config.toml
num_hidden_layers = 11
num_attention_heads = 2
num_key_value_heads = 2
head_dim = 128
intermediate_size = 768
norm_eps = 1e-06
rope_theta = 18200.0
attn_scale = 0.0884
bias = "none"
parallel_block = false
init_std_o = 0.0
lr_mult_down = 3.0
decay_fraction = 0.892
max_steps = 7028
MLP neurons of a small language model. Each row is named by its layer, matrix (down: output weights) and neuron, and shows model dimensions 128-255. Each number is 128 + 32 x the weight over its row's rms, rounded and kept within 0 to 255. Numbers have three digits each. A neuron's up and down rows have the sign that makes its largest values positive.
A block is one neuron, or neurons of one layer that tend to fire together. After each block is what it responds to, as a language model described it from the Wikipedia text at the highest values.

L8.down179:203127110142165051140153108106079110086117074165150154112162122109104144173094091176148150138165121083213142093093135161135134083131110100161166067101166111113125120122170174169150105132148176124089094128107156135071104124115142045151140117101057084103193168137131153124114116140113112177132083148166137150140106103160167144129077075119146126093120093151162122144148130095178130132119
Description: Wiki section-heading markers

L2.down33:098122167090133166159094131171127100109109120125095069138198085147110125109096156133098063089152091107118122128127150142185098073089169142160142113131134203086201086185050158094093156109110110108171110144128140083151117124109155106150201163171126116098091156111090104097123142144149165082058105200105151108129160140143113126117146142067168080131109145186179104148112170111156129133112
L2.down80:160139177110093106107158118078137111115107118110142103144138115158114119100151155101156146081151163063084075115151103142130090136120175122174131103118127092145084141108086049065147125122131149099152115193172115120111181117187103108135170096148165106143117089100088120162113124142115131119118067113135133101224165115131152112158156128076137110076180053115121091065155096178137134164135
L2.down240:151196142127126093156189154111132225076149103080098152145158129129101143108125124142149169114179146071133123123130127202148171141114096169151130056180072180106101161041121110122091146172133153131070081130077199154129133148146122095098086173107088047145085091088085066158141183096148162096119140150181126055102170114158171191106078108131141096135099150125133128115130112160116136183130
L2.down555:145179177072156119086155135148128139077097070106086116139110133138113100093139089125093174117110142083072100102133147129146158118183157170117131114140166128080125179150109084131176159179127129113164104156159103106163083129129165146103192095157127110118124093141176161146102080171182075077124145174146134116143111085150125098124179107142116146198108139154112111114103110129109111147047
Description: Citation and title openers

L7.down106:144074121136113082133125094140142106123125113087151083136124093196109098113149161087170164117166192114158142099136169172096092178125130156082160158137150119104188101147082120127130090151137146095131099071091111093109143129230160094139078139138121144098114176140131175104186081113118128060084129156170082149154155099062144094104093088075115126131091105131127099074172095095167107165208
L7.down200:130137102140156169124130107154163210068079176163114147083127138097137156093112142084105121154066150132065122101151092137147184093201114047125104058145181100159146100134139124133155066072139137107148124145137121126153156152133100180095145029137117144056103061150092116136097172155161157123152096059094155174106142137085113157055127127103146170122137146132116113152127088147114101163104
L7.down267:103076106138186092086190060102128177073134086149101134066141124110100142134129083128126095166104170171125132099146155058143137157178169144160139150156130147080098149088155107105086088143162126152151150118112109171112095094087122107167071060114128110138155122108164149105114128108095211109152127147139159152152124129121173151145128162063093126079136135179132135133153182110118144158128
L7.down533:149102161131113154116200118123108149127156145143089089162116129113095205157126099162133176109097087086099113138088115177105093147180148160183089087125139128092146122191126115156097098117210086095160183121157138134166166106124170135159121100100147118110081132083110174108124136174140160116123177053074151103150121111157132142103071123155135120063103139102139179146076163122127167067142
Description: Coordinate seconds and mid-word tokens

L8.down443:175104137153170158132086122101098193109156156109168166111152117148102122151149121126168123079100154094120110117142105146138154143092126115108161167113140118113094143126110079147124167087160158079102082188085103181117120093095011081078101081143141129149144137118105087104095153135115154154161111132122167128129130116155153121150175081131146131125126132160170212072092101137138178077045
Description: Vowel-plus-l word fragments

L2.down10:154139215176187098054159133078179116145108125176122167084133113224163114166098068164181111146138171150113131144181153156119038093137097157122134172127089133102126127112130175117105119154187111164124103132124140178071132091143132138108104109136195137134136145179128139119110111117150208136115158118133184134119143143128114123177083087086105125143179109138161179137156070167172141104118
L2.down40:123139115131165120140116125122120173101146128132152092140098166220125097168083060104230132092140180144094138141084102100094147164143108089139090159140103234063150111088086118130112164133119196169095164169117162144143088101158075173097147175144141131131083127127150121149229137142149142133096103155155085169143121128185109115096073122174122113149109111155149137107114125132142072077147
L2.down55:117204162139135158107090156124143125106126139143112169179077140173103090072160147112169112116084161091141100105069152101145095077075159128134119117180131107115173148152146147145110107132161202116080133097165125119133093063113061030144162112169144090121116137141125124155103072136125080127142146140098102121188104144141150099061125133096100118093111134138148113135164123148118168118146
L2.down251:110131111100093179142153156140163104140128175057156150161070106174080063168123135114132139144087173134099121135124174094094147184101132110103131103072106100160150160139147085104126100149083143163111130137091155110131109136143124115154116154108089148156116155119010130154175079110202139104157100171094157132105164108107113160194148116128060139142116121125096147138166181117139115147138
Description: Zero digits in tables

L2.down19:081128070058114094077181113176082143121103136108158172137114105066099094049143120158139095148094184148126123078092130203020174112151139138099167042164144098134127104089102090175130142084103138093140139177113193112061114130099138165165173109096104132110139106141079147108120144106089123104095179106138135150163114124086134140100190104087128098162153129127109162126210076118131120120125
L2.down398:207106124123125130083108110106108131144033100124114101098132138117059093090125131180151110079090188111117132115131131125110147131141168094132149156140135086087133177208186044121136143087124177132175099173120075106153084069117095104153131064134089082123122099208133163095113096134126094107097139052134121151139051152090071114137142116111111138138168087098148127146120099102106156135115
L2.down423:184151150161110136166143157119073071102103108146119144083119139137089068132077156133169087108128140120118137124085110149164136129224106170136096190093113201082138114173165117130124122193104182118097075090131131166150131166148092130134166125162094134195115118146139092145156173130108129085047089179104154125183161160105110109146149121130095177156092127109115093117099075100172115099150
L2.down468:115145166157144161077119152110099121070140113149160082156065167131148129164107144123150178122111078094110128121149214077148107094139191128097104093146091135117120138154177134169160115103052096127168103150140119111119106141120078117121119095139166190081107118145125159079096082115200144077109140197142116110141097079147142056130097177145143104123135163129150156132103099105109187113165
Description: Wiki section-heading opener

L2.down246:164108133153153124119108128113105086171106122073124158091123134124196115195170107065133121106134145136165072098137151144116156198156157122170078157156100104116107117198109166117147130126138095172126086128111089154124097095088170130161159177140090195142119050121112148143102123125112191163120132127152024117149141129142109182110089100205161126137119140139164099107135120167141109082117
L2.down450:200179125062161162103110123084139179118151145133128137167130138145064130119124093123134130111190128096152157058208184078158134136123145096186116098113136070127103153158165159178113139141124135113071165138122149114090109134075084134124191158102147098184130170130126152153171126150120120110131117064143116152093133108121094140165126089082101082163107131120169070095131127161139045145168
L2.down598:140074137146084143128112064119147159149124135132132162109121117106053163125079147115124149151081083116095140142163126191155106145053163110130148103173123134065146080172213160170170116087110088070049140164125095122155124120040143128108139140109125096141178117096135124142119107190172135062156110089073079132105128169126112134154116140156139172084075195158156104088128155129128140144128
L2.down700:140127085076107139119106133116109123129086123136083145129202101179097084116061092087110131099121125139140079055132114138136110140150123086094144117175108108082106172126118105193182104149118084122099149134111132168106103168084131172208145077119121155119134162190127135120157165111126180124169180068163158201080165111049168130111119127078137117198150140130144131086159124090071106097153
Description: Mid-word fragments "il"

L7.down8:129120085122119143100226136075058095114128133126160104116127174077143145193144120107106102114142175115098147138125112208107069115154116073144146131141135107074112160122110088115063144113080092145130171099117107160111126129106151115138076079185111164127134153128083118123067144175079147070143032115152106157115126170119146110155132125106115088118162074040145199140132171107195127113138
L7.down112:119135117117108120135125112141094087129076141105152109154121111105147140132128191108112110107146154139099107109112118206160121124184093126129131164134088137149143126191137127039142187152185113151130105070153133098132182114090115072104128145180116131178138093156125069134132141111104129119133161152139162075161143124101131120213090128135122054141132133157108155099164105118163148161112
L7.down665:150154146127164151165208092118091160124149190135103153137090115111155134127122108222115123084152148069130105137173164143171101124132154124145079111181122131117151103130058177059146162082116134129166150067156125148119192142087157146155150104165089142087125163067162112102175137095140106102099195117104083099105118081099090141166099136120158129137083099127089138197117147146145116111146
L7.down673:201076148166172233091065113183150130152146163165096153173156111063130160182143110099130135131116163139151139151118111072115129138180133194130150084115139149126102131173114141089148178168158109129164125091179100077200118154093105130105114120092141147122133132130120070201128118110135137130154173132108079069079165117152119121167143122135157125160126150094165199126145142111158151125158
Description: Mid-word letter d

L2.down189:179123172070163106101160179093125130092148132164120122145157123176127086041074123102171143134185194113141138082150133176133160125179110098151074071124105149147039145102135092056122172137133148126116090168131177117139151049118166121179122126110195169134121130134123154153126091147089130092119070098151128108173134122154164139095161134109121140098180035119142132133165098133111100171146
L2.down362:075174079083176096106128083152097120160146148092129116125142110181132118112145160125088130196127137141131102119127125151164178107105118166078181164043113170140111066132161113133107138154118142146154101164063129019128147104192129119080139116099231101151107173079112137161130136108112082167088074100159121132189185077109071117158086134157098153169144101116062148114132150109162146122155
L2.down503:100105182146160068120116090152165124134121156094142157151142145200146089114077118169176110110147124148127085097185069158079127139042142156131162107108094122088105126183134100113119109114096100158097143150102167086104126109129093158133156127107156145140185122198219108132121134116156138197187102149127133155084108161091142120138061156121157142178166156111108119111089161132126116161148
L2.down531:139155100139102159122096067123120110161094078120102123145109152091098172126155088162094133126176122142123114108168196132079104093101128140132109127061076132084071129117040073116110098140136104122094143174122132096133106152097178054162137134172119150189134115135109115076089131147083184214136099100121182083221095086154168171143120125166131117139161129151164133135054167135105159147195
Description: Mid-word consonant fragments

L7.down0:127130133168137113163173140080139096129110126137194135090160113129079181135166124188142111110131068154142095116095151160161146102095127113138169190109140167074114192083137109134137085130057103150125145211159152197119134111102106117132140115156137087145103071098107123102115129141112137107111131187163139069109125116086166198175113135094147165151129163093150074084137103168091160105082
L7.down144:160099103107151095124130121063154144144136110142141102061071110139126181130109133174210132142106120133097073122112109122108110139133108088097118149157142131168109114164168100103128195157150108119139131161160145099172104139168158139137051149148156134135159128174094114183130156081176100147079113152169118066100140163149161169110087106048154176203086146080159154136141113122193151091070
L7.down542:092145155088132155206129127116124144125092147134126069121097117129059097070129138095152123125181113100186158117114148164068183132101137182142117203111156097150088128136133150078178135110093089131105206136132148102133124107161101165134156136096173090088144101160157177217136117143137109121118167130110115101093150150157133121139166186147121176115139136161174178111110122137109098128089
L7.down576:118156124093106137165103142171102136124133159093083155130083109062160145106140093157083150119107087153062147119114102230094118134096142085152107204104158121098133160146166085108157034144156034108103102078110121170123117107105107152143165113121153121106087116132090129173103173087170089093104125107097071111122124148134161152108119101139090169171091118093180163104163119106083108123113
Description: Table cell digits

L8.down759:117090130152103190125164109150120134077101134109138115102197125132169125101170120092120108116127149115107127128147134218117117155110145085156150096125137161111069124173110158159174212109121132099145170169121149109180104152179116119146100095124171169106119130135125135090126138081067077100151109104091122105220145143159089081134141106132129125117133149198106132158150153137111140105188
Description: Plural sentence subjects

L2.down133:156104181115171148096183140151078175080166104138122135153126139150137071152095101068134123147126133126060071173032083136145097152128113124156125111150107108125130099148115117163123127160141093154164151146138176105161176105144156129140147173151149147138129146087075125130155147167154150130119096191105192090035113072129107137103123107086118129136193159158114157134176143133153109215110
L2.down332:073141145205118039130092107094180189119109100116139152101096148169182141166140138139144188094174150125108121147088116099136122098149111148137121156151107216161066138097154138102142037104164091185134172134159075142106067108090186089162169133072137112138152162125093166142152121144158141131167144089146119056159173143120157125103159121155157135149145107101157098105187152133136113166138
L2.down682:140154115184205138119153173185139114095091157105124152147151187102122137114179154131144124124169138170110078184126149113092071143128144154089090104144100190098159123114156095142107155167164115188088126131142127116116125121112148147181156106140141189162144228095120140103079137105175147120131090102125117089091104087108126087140097210120108107149152149114161106127167156145153149148094
L2.down733:140157141158158099119150120156120080155161147165201122104183097100066068092086171065129129159159106108147059131180153097109147142122092124099075161202106085111124157119081116161118098076155088122126111091108146148130083110168138065159098122040109166116133115088143157073116087146123160222122145083173116157134130108130135115082133132158113098095159108152150107101107076103071131168162
Description: Mid-word subword fragments

L7.down46:133117091127100085119154091120157052116085147169155116150116208089088150056124121079143107116104139144101154099074079170147114167125110091146143101114121102189107110134157089164220093110182157128122155107121166101143118174182091105072156149132157130120129168138100111135142082156154135150127130127179122133091106150117121127141107152076146114147076108082050090133102133185117091086153
L7.down321:119110132231161154156154162152112138126111132095130084123111066044169129096128132105142163078147152158106126175115127064089078140132161196099121169156061148131058139143104133168150123156096129133143106102082097104103131153117117094122111105201057129087123105130138131175098169129156158160135101094137112173187146127146150126127067139113196087173122124115148160142101166131123125102116
L7.down371:168144157219179134122098081105137174135132161145147152093133126145096171138196130170135078103116169163125196061126098102128196039124167121137158133093143103100171109089086203154185122168206147159130108113128148132139133115187130102110102131165152142124113068090109110106088095078143172116054156141122137173095152087089144098164104116157117144065132109144142132171140132135110108161148
L7.down740:131129127183140154118090130093128088075168159141107050090094140057061116183107111161173182168150075143092088109119108056153085138171156172126152122151138124125048137115106124126106137107150141123059119180101148154103124107178052083095085111161110136126210170093164153137156171159076184147127150165116080107205124137162159128081122108111117178139083166089120173153096106151140105116114
Description: U.S. abbreviation period

L8.down622:075193114179130108082111173172161130093142104076165113108109120140140102064138155089123082143140122117111083098120075076177153136069100140083091133116158106110110126102124180112124157159133097164179156080141106135157157136182145085047179165039102158142125104053143070165153072157130163085155161103178101114125132097160110164175175111092141125117112127159112152113151129059141132172117
Description: Predictable next-token fragments

L7.down174:117155177116148127135111095148175155093115060115141139172128150116127149146109189137197147103204114074122168125182142063134120134166173089107122139129128160111113141145121016108127164128120189129140107190098156163183108109149170057177164098106103165136154162076087147187138093176189107080133093112121140129181110109159080134104060058140098125138158113105152124088129138126112103157110
L7.down186:154055153133079090142167122101104146133092123089139141095139102164116128126075129171182122132121140100105174128132077127201164127199157136102169090183106127126107145139122080120126137084128082148096093139107130092140133137168194124136102138114221120172138200146111128069112182112131106089123097089168124109113097168176127177126148121140108185104073075148079090164131133136156124149145
L7.down469:126105107164118167150068133101089162133077120110045129133100134129114164085125082131119134135103156088103115103130101185092115138168114098164125219064149132166094106072074132119117190135141139143123124140158129135156074140131160054128080134128141148124153161124118142144081106177113133110142122154097092143164093104146127073125140157110110143155151093132194078117133111093142151126109
L7.down526:089145089101094154148121144114124142174153120151173084135182145171205168082206144162103084123149130124095194166096111162094108137119172063089181106150108149182144136127164108119135173124203145128105135177092160144156146163102168140165152147144118079158102151082183145103087158189087134110115098115145115124108120157142121056137165141162160147114188065171114108122125079133099105138129
Description: Abbreviation periods before numbers

L2.down252:184098096098094126134139127114187132128126096111092140088101098098184084120150104110187177108138133098082129090095164125123082141096169141141118173156046155120147141132053102093133195162160131128171170120155148156113137101105119102145075111115146123153123146103115108120134112119164066122150169130141090096148166138150128157095123138176154155123154166135215155184151100146192095086067
L2.down301:124138174124125103128111121107088108141090151109136130087169087178117103067185136131105153184112099137104126116135160200141084142105129133129147102146163113148142160067130071113066091136100193132106095123138114111101127098148127198131123102101106111159039191095120085135121125112146145110130149144111182125146148137118108140144165151108136160085144129164140143126126177115163115134139
L2.down319:094184111106135102125136083131148149143126136139123148105141092185136147152168056105124114167196156113112139143110151092148139139106026114111189116113155148118091049191056100167064141146193140167142107148072120147140142131161068175154161132157149096134141102157114130154148139150099124120155109105137147089141121140098114163167190111146164143147133151189111157071093160137178149085162
L2.down642:083136105119086094113104111077129173142089139099106167088146152114075167133145066146118150109141155125135122092142112072063080122128188129181144169100096164152165185062185121114134122148103133161222114157088138123187115146099126141103140175171123093146093153138172108091202080124156062136096145131058191129129182130116135114065125079120130170161148094123155097082116141134178052065147
Description: Abbreviation "No." period

L7.down102:124114113132125136123107100156055196149124167152137115079097197179162134102103108099137093043152132138125138147133147192190124149121100093130176109090113125061181142149124112126108138115177114144143101113124160089176166099091118123163076134106123148098169117167135148170188090116107135202142104158137126108156139136140115120109083125087081155189149054118150095083086136100137092124161
L7.down181:078126168134105184145139162074145132084127111198101175108165116234176146117122133167148112100129122118139151110063130076163179161148156143133119082170130131127119177153138110139075140114148123142127110211103130048150183086145154158105157091132155114107119106116131146137117127130147197037121106108168144144140121128107141081159137180114109099124140123162104180106170099123084108122118
L7.down214:182104102087197118117162119097138132124161137139126113069083070127126128104139197158117135144144093102124160055123152162156180202152192166126125151150083120180117147074121128150112130089110163146139118122160079145146111078158145133144139183124133121072142118094159115114142139122114151114124093142078134145111061158140135131083107118156171197164159068128120118100097141106066097101126
L7.down500:050096090130103084121150152117127091200092130139122083077069163163165120126139138104100147118139136132094100180146132174154098137088111142145179084166132164172123108088159169142121146134179130162119161090158133145120082058117201089146110138057119108156144135113162134113093106111134126086109074090125052115141135088132130137094040122040138120095140094125148146138092139108080158130179
Description: Mid-word consonant fragments

L8.down30:144143148153146123139132142106122158149189121152147096139133155138089120173130143061073123128102175123111099061117079132123176151132157070117173140136164091093140154111155112105104099188180138181151140123121122059128086079115141174108141091155142156114142088136122082154110172143099139133179173169154142144185142078106089098077096113106157104082124157077154165176108122133139205152095
Description: Mid-unit predictable continuations

L8.down335:191122175130130163135133057123130137149122130099121090149144141118126132144181125023087147107078130098085124129183121096171145127135140127131143103082117126067138172138098118077135132156113167107117159164123141144121085133141172110130151123108111176153071178092103161169120120151153143146113151099136179102239106088107175159120066081168101156151137159145194122184129137128075110162140
Description: Quote and cell openers

L2.down21:093130135113146150147138117127162120182143155125084145069100142145153192150100176121080096115131088150115099161085150135078090194104163108153159151056123147136127114132115151133098170123084143113139152144106113179129106079080183138197125131170090139120112114123130123096110158169179146184177160158116188073173115146124169127198164145179189133087117138070130075100121146141113052068153
L2.down39:109101161163116147104208113130150145140120133079082095142062113166105085126126182092063119169150053152139128161169131113115166149120133106129092151106128210156129110128097145121172141133154118118144139130185120243155196074099141133050097154157115164145076062066113142176170137107165150135161117149137179137164164090099116157124131163153105131116154160086154093061117164164137146107136
L2.down43:112113075047158160061117105208103138176136137083103135128117093135083069121146165106107142147106108158134191132107158013081111130155111137055124118148145130158169166154129162129095121071123104122110155100089156154104144049108129138124088188140112130098144090104143075126082113099135153124115162174081128150103087110128142135140119146140101107148148081100086175124059105159167152093142
L2.down587:113117124125091126109135149113117123122151129121138148145057145152156142151111100162141102109139120127064156153144163117113081148134193099111129089135101119095122174089104148148105161214102162132135095210113087126162198113056141145153205098076208113115131117088120123067135156100110136154135116193125157112141145117094139115141089185114120148124109146076119134151161084121135083093152
Description: Periods after initials

L8.down459:160068136141180123085114124114126100124126123085088155163115121177155155117136142196121107137166161126180184106123108116095118196143125096097191133158070133083128196127102116084116112121112068133099090112178150148173088172163044108158101155130109132141080123152156149124148106125160141130146121164169173133149138079076127114100156107101169144055136135105099185092146080118149109174042
Description: Initial-letter abbreviation periods

L7.down180:123152114093133088148117122117183132110090126143112149145213106099126137103149164090124123130109144208158150149129140071096133145142090178153152134128115130077137022209165159144132150167130093127121183081183092076113157119108126163111137121102118109162158089163136154111183123129126134128106125097113102116106092126126162152137116099122126214106165154137119070057092134126144125114183
L7.down194:128072100083115140093168095109093138147137152161130167128101130093122160130167142092122114186158128155123124188115126045159133147084112099107140146110125145142101117078154093123162175146164218144123101109142135136135185123144094107135115085092076095035193035109126157190043155077092137111088113177144130144082163132218146146123058099129161115171095128102097098151138093139106141129097
L7.down574:212167133116142111136123161041070161156105159155137100110145159126146151147134149046165152145112141086137143167109162086108093144123063096178152105137141148127130134098107178155147158118109138107111136131180114147080073101096131156123102106166086144106153088148064140132136109125072126176092167097142118167147109140110076107158085165113095122122122152132193091216105177103111118178145
L7.down624:152119097043154077168137132107084126167112119123145103118120127127196092086119110118163141100122132177123111161121146041101123138139089116194154090173147183123107084104081134112127243092119094145143143098133105055104191093117105149076129158116133107152130105138170133106139100144113146174089079118154130115114107096141134134131157098082110125113131147102135136105162110158134198079186
Description: Back-reference pronouns and possessives

L8.down596:187169168175116139133110110170096168113125018138135070131141151103150139093132137099178148132083074163163151147171053073130139117154153152168071104154123100107154098159148139185079077081117138141137113068135175153118108114096148137102157111174175168148132099127161102135142063105118135172063124117108115141151154089127098181124130086145099092109141149165128090155112124118129104180201
Description: Word-start fragments and table syntax

L8.down232:149074128112118118177123120195140085149099101146162125070123108124107085181115123133175138150102126161134129131142061111140106122107149128152119135158133162160073094138108073161135091170122191131118130128192129145188090194077156165107116172153134108144178095114090073176127207134093054120117132108103115094171159148114130109094133122163108120218165129055127104077066128148132094150173
Description: Transitive main verbs

L7.down249:144171127211123119114125110156090137134130089167124085149143128149100172084152135158130100115059085124131106132184151104118130126122218113146100136086137137112139071145142052112142140124092165028066108128160186104126159096162145128127178115105138103056177125078125167138181146128174054075102095138134144127123157108139136129084140107122175100068126162112097137078095183152142146115180
L7.down501:108144151075088123100179149102152136074066083093115109178197144126099188104132160141120154116119172139112092178187188099101116131086125159182106136121131150164175160183136187125135205098191166073149126138130102137168092125140143137120103138139130161120069099108133135140113133140115110085153132140143100149145114060115147132176117079148118175155157089162149189151104107160146123135153
L7.down644:139169069114099184158137122138147106141155173094148135135133096090115148095130092127094150103139108142142164138100190010112177137122104082161165172149082144164112138151167140127104171114234125121113155140121158124134116143078144081111074165132121093121137134163128153169088143094107088080122038145120100128162129186116170129143143131075191111181076116089167124155130099187147117120084
L7.down767:137125135167108140113096132132191115095136127128153173114109099160097139096226131155186162133178093129144108086142102180167069116118091110101126150148083103082166125124147146174185089088128081139098145137106103117165095109128107121148055136134130156127131147199186164068129143129103131180120113127084186083120134121166157123177140117112189119104129111098117098168098091078082152116164
Description: Markdown table separator rows